{
  "n_kv_head": 4,
  "d_mlp": 832,
  "rope_fraction": 1.0,
  "init_std_up": 0.0362,
  "lr": 0.00553,
  "decay_fraction": 1.0,
  "steps": 16419,
  "dataset": "wikipedia_en"
}
MLP neurons of a small language model. Each row is named by its layer, matrix (gate and up: input weights) and neuron, and shows model dimensions 160-255. Each number is 200 + 20 x the weight over its row's rms, rounded and kept within 0 to 999. A neuron's up and down rows have the sign that makes its largest values positive.
After each neuron's rows, "fires on" lists the tokens most often at its 100 highest values on Wikipedia text that the model never trained on.

L4.gate260,180,205,239,174,198,220,199,220,214,214,183,159,158,231,195,218,188,198,190,248,227,211,180,183,214,209,201,217,197,212,194,199,207,192,170,238,191,167,150,185,214,165,219,181,218,232,222,216,174,176,210,190,194,185,187,208,179,155,183,218,228,210,182,192,194,199,168,185,211,174,204,180,202,196,203,224,211,228,217,216,205,204,199,200,185,185,226,191,190,245,193,237,203,193,186,193
L4.up260,182,214,188,211,184,213,184,203,202,193,227,174,183,196,174,248,182,153,227,194,181,202,173,198,189,181,231,203,199,195,203,189,214,213,172,182,193,199,198,143,196,177,231,237,170,217,227,203,200,214,199,195,213,230,181,197,186,179,184,191,218,214,232,211,187,169,175,214,198,216,199,212,201,205,201,202,192,192,212,181,180,219,199,204,183,185,177,197,187,168,199,195,216,192,212,254
fires on: "-", "y", "ug", "ry", "C", "ell"

L4.gate823,186,212,208,176,194,226,186,217,188,174,213,204,224,202,195,200,185,176,167,193,183,181,193,251,187,216,228,173,185,197,187,186,246,262,211,212,198,216,157,212,210,191,189,217,197,164,209,176,198,221,210,235,200,195,174,202,248,180,211,214,227,204,197,189,170,212,191,186,228,180,234,202,230,218,196,194,175,173,181,235,194,192,224,192,163,222,179,190,185,205,192,237,230,202,187,190
L4.up823,196,178,231,216,179,218,178,188,231,249,208,232,213,166,159,181,189,162,222,216,218,207,231,212,185,199,198,211,193,162,220,214,185,183,201,204,192,216,233,185,200,187,205,181,156,225,167,215,184,201,239,210,178,219,207,202,215,196,199,219,196,214,208,228,180,197,180,201,233,187,217,228,196,175,190,244,177,216,185,206,231,172,213,206,194,168,203,204,204,180,239,199,232,193,245,164
fires on: " s", " ev", "ivers", "te", "ex"

L4.gate698,206,210,190,184,190,225,218,174,202,156,209,181,223,204,199,201,198,213,188,224,224,222,208,190,196,196,223,192,217,175,162,206,235,192,181,168,180,171,224,212,187,202,178,206,210,222,211,203,191,238,242,167,198,195,176,195,197,152,202,227,210,171,209,186,228,159,224,205,229,188,188,187,182,148,157,174,192,183,230,205,191,154,225,162,184,219,179,207,222,184,184,207,210,204,163,172
L4.up698,205,191,206,237,177,171,216,197,195,190,209,204,213,191,226,208,199,200,174,231,196,208,194,216,167,243,185,218,172,202,213,190,203,244,206,213,205,208,184,212,217,226,204,177,168,204,239,190,219,199,210,209,207,210,206,188,236,200,198,205,246,222,212,171,173,220,195,183,237,206,180,227,202,216,214,202,209,204,254,203,194,166,225,227,207,243,219,232,181,216,171,172,224,233,184,196
fires on: " that", " pl", " same", " what", "m"

L4.gate745,205,201,199,177,200,203,221,213,256,242,206,154,221,220,220,217,220,208,183,186,225,181,219,178,196,199,188,220,179,226,196,211,197,187,188,212,190,192,227,199,203,206,211,215,161,177,216,198,175,200,150,253,185,193,187,183,172,194,224,210,186,210,200,162,207,215,227,162,194,227,224,204,189,184,219,210,192,196,189,200,206,228,176,207,186,210,176,202,183,203,200,218,200,184,224,171
L4.up745,205,213,219,159,173,232,192,200,217,240,215,241,239,207,210,171,218,216,194,146,209,233,178,181,189,221,210,189,212,187,197,213,200,229,175,214,187,194,188,234,237,169,183,193,192,155,191,168,205,190,210,194,199,179,166,219,186,237,200,215,183,220,172,171,193,217,202,187,196,244,206,159,215,222,214,220,204,214,228,185,238,213,182,199,178,189,164,214,180,216,194,197,176,212,180,216
fires on: "er", "or", " Ber", " Mer", " Per"

L4.gate173,193,180,218,160,201,259,212,202,215,229,202,219,189,236,174,204,184,163,202,167,206,197,159,208,232,197,226,192,241,231,193,217,179,203,191,234,212,196,210,198,210,205,210,227,194,198,201,218,189,213,212,174,211,200,172,181,156,200,211,176,223,181,144,240,165,190,151,206,228,172,177,180,220,152,226,178,217,236,215,185,206,200,196,229,200,204,183,256,179,216,208,181,238,193,198,204
L4.up173,194,177,199,191,204,186,243,193,202,198,225,185,190,202,177,219,197,197,190,244,197,206,191,186,178,191,241,205,225,167,172,198,199,186,232,202,203,195,182,221,206,200,180,199,243,198,187,232,224,210,192,186,192,216,181,241,190,181,184,186,192,208,173,205,224,166,212,197,200,212,203,174,169,181,223,210,216,195,176,192,188,198,212,193,202,186,167,228,179,179,219,195,250,202,168,171
fires on: "e", "\n", " E", "w", "hen", "le"

L4.gate779,153,226,202,185,183,223,205,174,238,197,183,215,198,211,193,185,185,204,218,205,242,210,182,226,196,197,196,214,202,235,177,190,175,207,208,188,203,177,170,203,214,209,209,183,208,222,203,198,178,219,210,204,163,190,176,174,227,223,169,195,189,160,237,194,226,203,217,211,210,213,210,248,223,199,207,221,177,230,207,202,187,232,155,174,165,183,214,182,210,238,235,207,214,243,187,207
L4.up779,234,212,202,173,212,201,185,194,169,216,185,213,176,211,221,187,186,225,213,186,179,184,146,233,180,240,193,204,232,237,207,206,223,231,197,208,213,235,179,245,190,207,194,185,201,206,180,220,175,208,195,189,221,205,204,188,170,191,158,173,205,194,184,209,209,179,196,230,201,211,208,228,174,169,201,200,220,240,206,221,251,189,191,187,174,174,228,186,197,191,206,178,186,209,203,229
fires on: " ("

L4.gate114,201,216,215,215,199,173,204,205,227,223,203,180,199,213,230,206,222,197,203,183,200,241,215,201,226,214,201,188,150,187,205,204,199,206,161,237,199,217,175,174,202,211,186,157,217,163,213,203,200,182,171,180,202,220,219,235,169,220,183,201,229,194,189,209,182,203,181,169,216,189,230,197,196,187,207,199,183,208,184,236,218,169,193,201,216,242,210,184,203,210,218,245,186,169,165,218
L4.up114,206,181,200,179,209,202,237,176,205,233,201,210,183,198,172,180,167,183,213,209,173,200,219,175,209,184,189,175,192,195,201,187,175,222,211,189,210,169,200,213,236,218,211,207,205,188,205,190,199,171,183,227,191,194,189,164,201,186,174,199,191,185,232,168,197,179,213,207,187,195,202,207,188,210,177,189,203,220,211,213,205,195,213,197,208,186,221,190,189,174,228,214,207,170,194,211
fires on: "y", "us", "an", "-"

L4.gate469,207,172,183,202,175,211,225,186,203,216,166,189,187,197,202,182,170,207,195,234,169,219,189,191,196,182,214,224,172,203,227,212,214,218,227,214,174,213,193,211,172,216,217,217,220,191,188,221,214,189,189,183,178,206,198,260,181,179,180,202,202,197,179,197,196,205,154,186,210,208,222,219,188,185,265,207,198,215,218,229,215,206,164,185,215,181,212,199,217,179,180,227,218,179,178,225
L4.up469,163,204,200,202,217,208,232,203,217,184,187,180,194,236,220,219,201,186,233,216,185,173,194,187,195,157,201,159,167,212,183,201,178,206,168,189,202,223,188,224,218,217,206,159,176,203,202,186,174,232,189,184,184,204,154,203,240,183,213,182,219,183,192,209,196,220,185,172,211,226,200,202,208,206,210,184,189,200,196,207,244,214,204,211,171,192,179,192,212,203,209,175,239,219,208,214
fires on: " in", " con", " In", "in"

L4.gate363,213,186,178,196,200,202,223,210,204,234,204,208,201,225,210,202,213,180,174,219,239,179,246,197,217,201,180,205,209,185,198,215,222,206,211,186,180,212,206,184,188,169,199,163,240,209,190,169,223,243,216,227,204,191,185,185,223,222,239,224,178,173,187,194,203,232,198,232,199,200,202,186,228,212,208,211,204,215,190,219,180,166,190,170,200,233,226,222,223,164,208,221,216,198,197,191
L4.up363,192,187,171,214,209,194,240,203,220,164,227,217,230,221,194,230,196,211,173,231,192,198,218,217,210,200,205,201,182,207,215,218,215,195,204,207,208,158,208,185,185,226,243,221,218,241,177,178,194,173,181,201,225,210,190,242,215,213,255,190,208,215,187,206,204,223,232,159,183,223,206,206,177,229,203,214,193,248,252,203,144,183,180,174,168,238,176,203,241,190,211,202,181,180,203,207
fires on: "\"", " ===", "===", " and", " dis", " ("